Weights of a small GPT-style language model, trained from scratch on English Wikipedia.
Size: width 512, 4 heads of 128, MLP 2048 GELU, vocabulary 50257.
Architecture: LayerNorm before each block, no biases in attention or MLP.
Training: a variant of Muon for these matrices, 1327M tokens, 14630 steps.
MLP neurons of a small language model. Each row is named by its layer, matrix (up: input weights; down: output weights) and neuron, and shows model dimensions 144-271. Each number is 128 + 32 x the weight over its row's rms, rounded and kept within 0 to 255.
After each neuron's rows, "fires on" lists the tokens most often at its 100 highest values on Wikipedia text that the model never trained on.

L13.up1222 [112 139 138 146 151 134 153 182 112 134  60  82 166 100 103 166 145  81 180 135 173 150 141 115 113 149 143 140 158 117 158 112 111 175  86 121 145 153 144 132 105 150  76  99 154 158 158 177 150 135 173  74 178 137 135 114 132  96  91  66 247 154 142 135 118 108 149 141 193  86 148 148 117 176 167  49 190 101 144 131 117 130 161  66 169 140 162 128 113 121 131 123 158 125 137 135 115 184 150 117 169 158 132 148 139  93  99 127 180 110 171 140 139  77 160  81 152 127  56 106  76 157 165 107 106 169 164 111]
L13.down1222 [102 136 100 123 142 100 162 153 166 113  86 118 169 120 143 157 170 165 144 159 140 134  89 151 140  98  68 164  93  98 135 107  75 124 116 177 111 112 171 182 147 110 137  81  86 112 122 174 128 135 129 101 115 134 141 134 141 170  76  76 160 137  89 155  96 134  94 104 167 144 121 147  87 140 166 114 142 178 196 129 113 135 115  67 140  92 129 126 109  94 121  83 162 135  73 120 123 117 164  99 169  62 111 111 115  87 108 113 169 108 121 178 120 127 167  81 131 143 110  84  67 177 125 170 125 129  97 108]
fires on: " \"", " | \"", "\"", "===", "| \"", "=="

L14.up308 [120  78 144 109  84 133 147 148 156 129  56 110 161  76 164 160 130  92 107 110 127 191 117 104 135  90 117 136 153 186 105 177 159 209 147 145 145 152 151 115 143 140 173 162 144  98 152 109 147 114 133 121 110 122 107 116 151 105 134 128 171 131 127 114 100 134 100 131 122 125  78 122 109 149 153 158 118  97 167 161 112  90 140 153 127 108 132 132  94 140 157 141 161  74 129 107 109 151 129 135  88 135 152 143 143 111 167 143 114 140 134 114 131 129 142 146 117 109 124 126 153 146 107  90  78 141 190  69]
L14.down308 [144 104 140 145  93 142 141 119  88 140 134 138 195 125 133 160 151 106 136 125 176 164  85 113 112 114 128  92 122 169  87 150 115  78  92 136 140 149 125  98 129 107 166 113 107 191  95 124  78 129 137 204 183 133 124 131  67 156 113 180 136 165 114 130  93  99 123  94 150 123  91 104 139 120 177 162 124 150 113 158 140 161 107  74  91 157 125 123 117 140 157 110 114 129 213 151 132  59 148 140 156 129 113 147 143  91 146 165 193  98 133 129  99 153 119 149 111 110 119 129 111 169 171 154 173 141 136 109]
fires on: " H", " announced", " D", " found", " appear"

L13.up207 [178 134 127 127 132 139 127 130 144 144 173 160 116 107 139 122  84 149 129 118 133 150 127  89 110 128  91 122  60 135 163 140  88 112 144 108  65 188 100 164 144 128 138 144 149 146  64 166 110 127  67 140 136 130 125 128 159 165 128  63 176 112 125  83 130 128 173 140 124 118 123 164 128 169 165 192 141 144 112 186 113 143  99 160  78 147 177 190 109 110 148 165 109 174 176 115 210 115 136 115 142 149 154 169 121 139 171 141 117 113 127 137 126 106 137  90  79 132 101 136 141 148 122 176 112 120 166 169]
L13.down207 [135 119 105 158 130  72 177 121 112  53 137 135 127 112 138 105 121 128 115  80 148 126 158 155 131 176  53 114 138 116 105 107  58 133  90 148  80  96 129 156 134  73 126 158 183 108  89 118 133  71 128 102  94 139 107 103 145  93 116  87 171 133  77 142  98 187  37  95 111 110 138  86 169 149  73 117 175 160 110 126 144 137 115  94  96 166  74 173 134  72 104 118 121  94 181  93 111  85 152 126 135 144  98 175 114  93 173 116 153 116 105 225  93 162 146  93 137 173 130  95 146 151 128 118 135  51 160 144]
fires on: "2", "1", "| ", "–", " | "

L14.up189 [ 83 140 118 155 205 129 174  72 126 139 166 178 109 108 159 121  39 136 110  80 158 133 145 103 160 105 156 107 142  86 198 142 118 153 110 114 107  44 127 177 151 133 116 119 178 142 116 157 134 111 159 145  84 110 178 157 175 144  76  71 143 145 132  72 115 161 133 140  92 132  78 129  99 141 172 164  98 109  94 166 129 112  97 126 164  94 149 180 110 150 123 136 154 142 134 142 210  86  81  91 110  89 151 187 164  84 111 112 154  77 152  98 101 129 164 144 114 121 116 116 132 116 137  85 124  96 122 114]
L14.down189 [143 196  72  92 168  80 162 106 113 152 147 120 119 163 149 137  81 165 141 118 189 128 138 111  91 123  65 139 139  91  73 113 111 121 123  91 116 107 129 105 212 115 146 101 183 168 114 104  97  72 132 159 134 118  89 151 130 116 108 151 173  89 144 130 105 126 124 169  55 137 101 107 144 124  73  74 118 157 119  61 136 148 171 100 101 110  97 180  63 141 153 123  98 130 207  84  81 105 115 196 112 112 152 126 113  94 180  79 111 130 165 125 122 139 165  93  87 144 158  96 148 132  92 125 191 119 152 110]
fires on: ".", ":", "-", " | ", "–"

L13.up1560 [118 135 171 159 140  75 120 103  85 113 150 137 122 110  70  62 196 107 145 147 191 163 154 110  86 110 133 146  97 159 113  83 161  81 125 139  21  99 124 163 137 159 134 112 185 134  42 151 146 133 122 168 144 135 131  95 126 174 129  96 101 118 222 125  90  80 168 149  55 107 159  94 121 116 155  95 152 137 131 118 159 187 107 151  92 132 201 124 117 117 118 148 106 167 104 126 143 197 142 122 169  94  99  73 105 143 149  55 123 154  72 172 173 114  35 198  77 164 169 165 149 186  91 130  73 163 138 123]
L13.down1560 [153 106 139  80 161 135 139 125 157 103 141 137 108  78 117 201 137 175 105  87 200 143 138 122 158 109 144 113 109 187 155 133 125 161 161 112 131 136  92  80 133 104 163  86 139 169 161 160 156  91 103  87 119  65 120 147 124 107 193  88 135  68 153 147  95 150 181 160  96 112 173 134 111 172 149  61 146 103 146 135  93 173  87 160  93 116 108  87 126 107  96 134 171 174 126  94 145 153  43 107 129 156  95 119  76 183 145  69 141 126 133  47 135 117 139 121 123 185 193 128 130 178  69 146  86 172  70 114]
fires on: "| ", "1", " | ", "–", "; "

L14.up481 [ 96 119 154 134 125  67 111 142 131 165 182 144 153 184 121 188 151 133 110 104 165 138 131 130 122  81 150 171 108 178 110 145  48 139 199 157  87 115 119 115 196 139 179  71 194 125 105 132  65 124  79 132 125 138 181 120 165 141 112 128 151 115 139  93 126  99 123 133  51 168 106 168 185 137 131 151 178 139 143 127 140 206 146 168  69 148 196 153  86 128 110 190 195  89 132 107  73 101  57 131 146  80  85 128 121 123 197 123 161 132  82 140 119  97  99 117 113 133 125 145 120 112 139 157 150 108 113 134]
L14.down481 [174 109 102 133 136 142 136 138 145 140 166 114 103  84 159 144 111 101 183 125 166 117 164  94 155 150 107 120 102  90  63  84  71 109 168 127 154 152 136 197 193  85 137 133 222 146  70 170 103 147  99 162  66 142  68 150 120 128 122  92 102 137 125 108  79 111  57 157 127 120 122 144  75 137 123 149 121  86  73 142 145 204 123 155  87 103 147 114 147  83 118  95 109 117 135 164 184 141 108 115 140 112 148 164 109 122 169 118  98 176 129 142 135  95 177 142 153  84 216 146 120  81 168  99  86 119 109 149]
fires on: "1", "2", "| ", "–", "; "

L14.up881 [138 120 162 140  84 121 120 119 154  89 180  88 154 107  99 104 152  21 118 173 106 153 114 116 128 140 126 175 121 115 144 170 141 122 120 135  61 124 114 176 111 156 129 109 199  98 118 101 150 130  65  73 130 104 116  76 144 146 122 203 104  98 133 134  18 123 141 132 143 130 121 110  59 139 102 133 156 126  87 144 141  98 118 113  61  94 198 167 125 124 114 132 110 122  82 157 137 143 142 167 173 105 102  83 140  48  76 161  60 154  74 114 193  64 146 150 166  87 106 187 121 150 121 119 118 124  87 169]
L14.down881 [ 88 165 142 187 161 190 133 118 164 156 131 126 118 101  95 124 147 113 111 146  90 147  90  92 123 121 126 160 181 105 135 146  90 114 118 143 154  78 132 126 130 115 163 118 108 190 144 113 105 142  21  80 119  51 112 177 126 122  58  76 155 142  80  98 154 149 117  82 138 140 108 142 142 128  92 110 180 114 170 157 159  98 110 175  78  80 145 122 157 150  97  31 134 110  98  69 135 123 101 161 107 162 152 188 132 109 132 103  56 133 193 111 103 121 120  65 156 144 175 149 138 156 202 118 152 130 158 170]
fires on: "| ", "2", " | ", "\n", "; ", "–"

L13.up210 [122 104 109 160 120 124  90 142 133 127 128  89 167 136 172 135 142 119 140 126 128 164 122 116  87 127 125 128 144 152 132 102  93 252 192 105 119 163  79 121 168  99 141 102 106 103  94 125 149  74 125 113 149 122 103 143 130 125 174  86 140  86  70 128  47 139 128  94  73  85 152  47  90 129 128 123 195 106 133 150 169 140 129 100  71 129 173  68 136 128  51 116  72 130 186 122 131 104 172  89 116 129 149 156 130 128 166 136 126  99 109 158 140  86 113 157 118 140  76  72  93 145 126  94  88 115 180 119]
L13.down210 [155 119  61 195 101 135 103 148 101 128 123 150 153 104 164 142 177 119 127 125 117 111  82 170 119  77 160 105 107 146 138 119 138 179  90 121 119 119 124 128 126 131 110 111 169 154  98 115  76 100 141 105 125 147  92 178 187 118 132 130  70 147 121 140  92 126 165 131 153 129 121 105 192 222 160 135 104 143 149 128  96 165 164 138 129 100 114 167 125 122 111 170 124 145 109 138 102 105 113  55 153 135 139 128 106  83 104 125 146 116  74 117 126 115 122 136 167 174  84 112 142 132 163 144 128 179 122 132]
fires on: " H", " v", " | H", " later", "| H", " h"

L13.up1819 [ 99 104 170 148  86 112 115 117 143 116 123 109 124 168 117 113 133 115 163 197 118 157 123 156 119 170 136 127 128 175 125 114 136  92 187 130 107 116 166  98 145 117 105 132 123 102 113 135 157 127 119 152 118 103  70 135 193 116 124 140 116 156 127  97 151 106 143 134  88  81 182 138 172 117 129 143 132 176 171 114 162 166 135  94 124 126  97  92 134 193 147 184 131 182 148 115 109  99 122 160 149  90 146 155 117 104 108 124  75 169 155  91  58 145  80 199 136 122  55  98 117 126 123 102 161 178 104 132]
L13.down1819 [140  53 171 122 141 165 121 126 126 105 113  72 135  87 137 133 150  93 154 154 119 141 134 132 117 119 167 117 107 191 132  93 116 119 134 132 134  62 115  80 138  82 122 165 103 110  82 143 150 160 100 144 122 154  77 162 198 107  86 111 107 194  72  72 158 104 151  96 169  96 111 118 108 174 119  89 107 158 177 107 144 138 167 134  99 156 116 111 138 179 167 160 109 120 159 127 105  91 140 133  80  94 116 130 110  61 125 110 136 109 111 137 153 137 124 132 107 145  87 113 158 189 143  95 181 131 161 127]
fires on: ", H", " of H", " | H", ": H", " H"

L13.up998 [117 111 142 119 157 132 120 110  79  83 126  79 179  84 145 101 194  52 122 167 198 123 151 197 117 135 131 141 162 163 128 127  94 158 173  99  78 146 206 173  96 108 172 111 165 139 145 160 147 111  53 105 119 150 116 114 119 135  95 140 159  69  38 159 154 120 155 153 158  86  64 134 158 179 127 117 157 147  60 107 117 130 107 114 106 109 132 126 125 139 131 116 111  97 126 148 147 134 137 120 174 134 173 116 113 147 132 101 149 141  96 171 104 161 145 129 169 126 103 151 112 156 137 122 102 111 148 121]
L13.down998 [125 129 184 112 119 147 179 115 177  91 193 178 130 140  88 111 158  91 161 104  89 149  71 153 153 133 136 109 115 149 166 123 127 130  91 131  87 151 162 138  89 143 219 118  90 181  88 169 115 130 109 136 107  84 159  97 115 163  95  70 140 139  77 114 141 131 187 220 175 158 108 135 105 168 116 109 152 100 121 121 126 117 116 102 119 138 186 120 121 135 128 110  81 160 196 129 110 112 118 149 117 109 124 144 118 124 110 188  75 187 153 156 104 154 171 138 141 160  99  96 156 136 108 108  63 142 200  80]
fires on: "| ", "–", " | ", "; ", "1"

L13.up1988 [161  86 162 125  40 123 162  95  98 134 167  98 181 111 154 162 142 147 168 123 101 151 146 114 125 107 153 116 137 187 128  96 119 157 126 136 137 124 114  96 137 171 108 147  97  51 161 123 169 159  73 147 157 124 116 250 179 120 109  90 107  79 122  97 150 186 117 147 114 133 141  62 102 157 114 129 101 191  91 188 112 175 132 143 174  56 125 104 121 164 135 114 145 151  92 121 118 107  96 111 109  97  99 133 140 123 100 125  78 120 115 105 141 106 141 116 170 130 116 158 177 105 143 158 138 116 182  89]
L13.down1988 [126 155 138 150 100 120 154 101 154  93 150  98 188 124 137 182 130 124 140  91 113  94  76 178  68 127 132 120 171 166 126 124 150 144 101 111 108  70  99 122 111 158  69 130 112 132 190 139 114 134 124 174 165 140 165 162 135 108  73 142 124 127 162  98 120 166  78 103 123 104  87  45 134 201 232 175 130 210 166 131  90 145 120 161 151  92 181 146 104 150 138 122 116 127 157 123 100  74 199 152 114 145  80 149 162 111 120 122 177  92 104 144 161 175 201 139 181  49 157 164 176 134 130 145 141  90 105  74]
fires on: " K", " G", " T", " H", " D"

L14.up997 [113 164 140  95  91  23 140 109 152 146  87  98  70 130 138 129 120 150 180 122  90  99 129 150 108 147  98 200 132 130  93  80  70 159 107  95 119 100 108 136  85 129  73 159 126  47 162 122 132 153 139 149 176  96  97 102 149 142 154 146 255 169 173 148 162 141 136 130  96 157 120 100 125 120 172 125 135 117  92 169 140 129 157 115  67 142 139 147 160 165 149 147 190 149 224 122 139 146 143 117 144 116 127 185 139 158 132 122 138 126 168 131  93 152 108 154 148 133  56 193 165 103 148 133 109 150 123 159]
L14.down997 [172 194  71  95 140  80 148 119 138 124  80  74  88 122  92 114 162 175 136 148 149  85 118 108  98  94  91 157 164 154 134 143  86 134  63 122 147 132 105 148 169 110 117 103 178  52 139  73  97 180 178 130 120 148 140  93  90 201  74  89 127 208 152 177 150 171  63  96  47 118 189 111 119 128 117 150 117  91  98 138 118  92 190 181  72 124 134 133  91 148 155 148 213 136 118 131 152 125 123 104 124 156 106 191 105 149 140 119 130 161 154 137 158 133 134 116 141 108  65  79  62  89 150 155 122  87 116 156]
fires on: " \"", " (", " I", " a \"", "| \"", " A"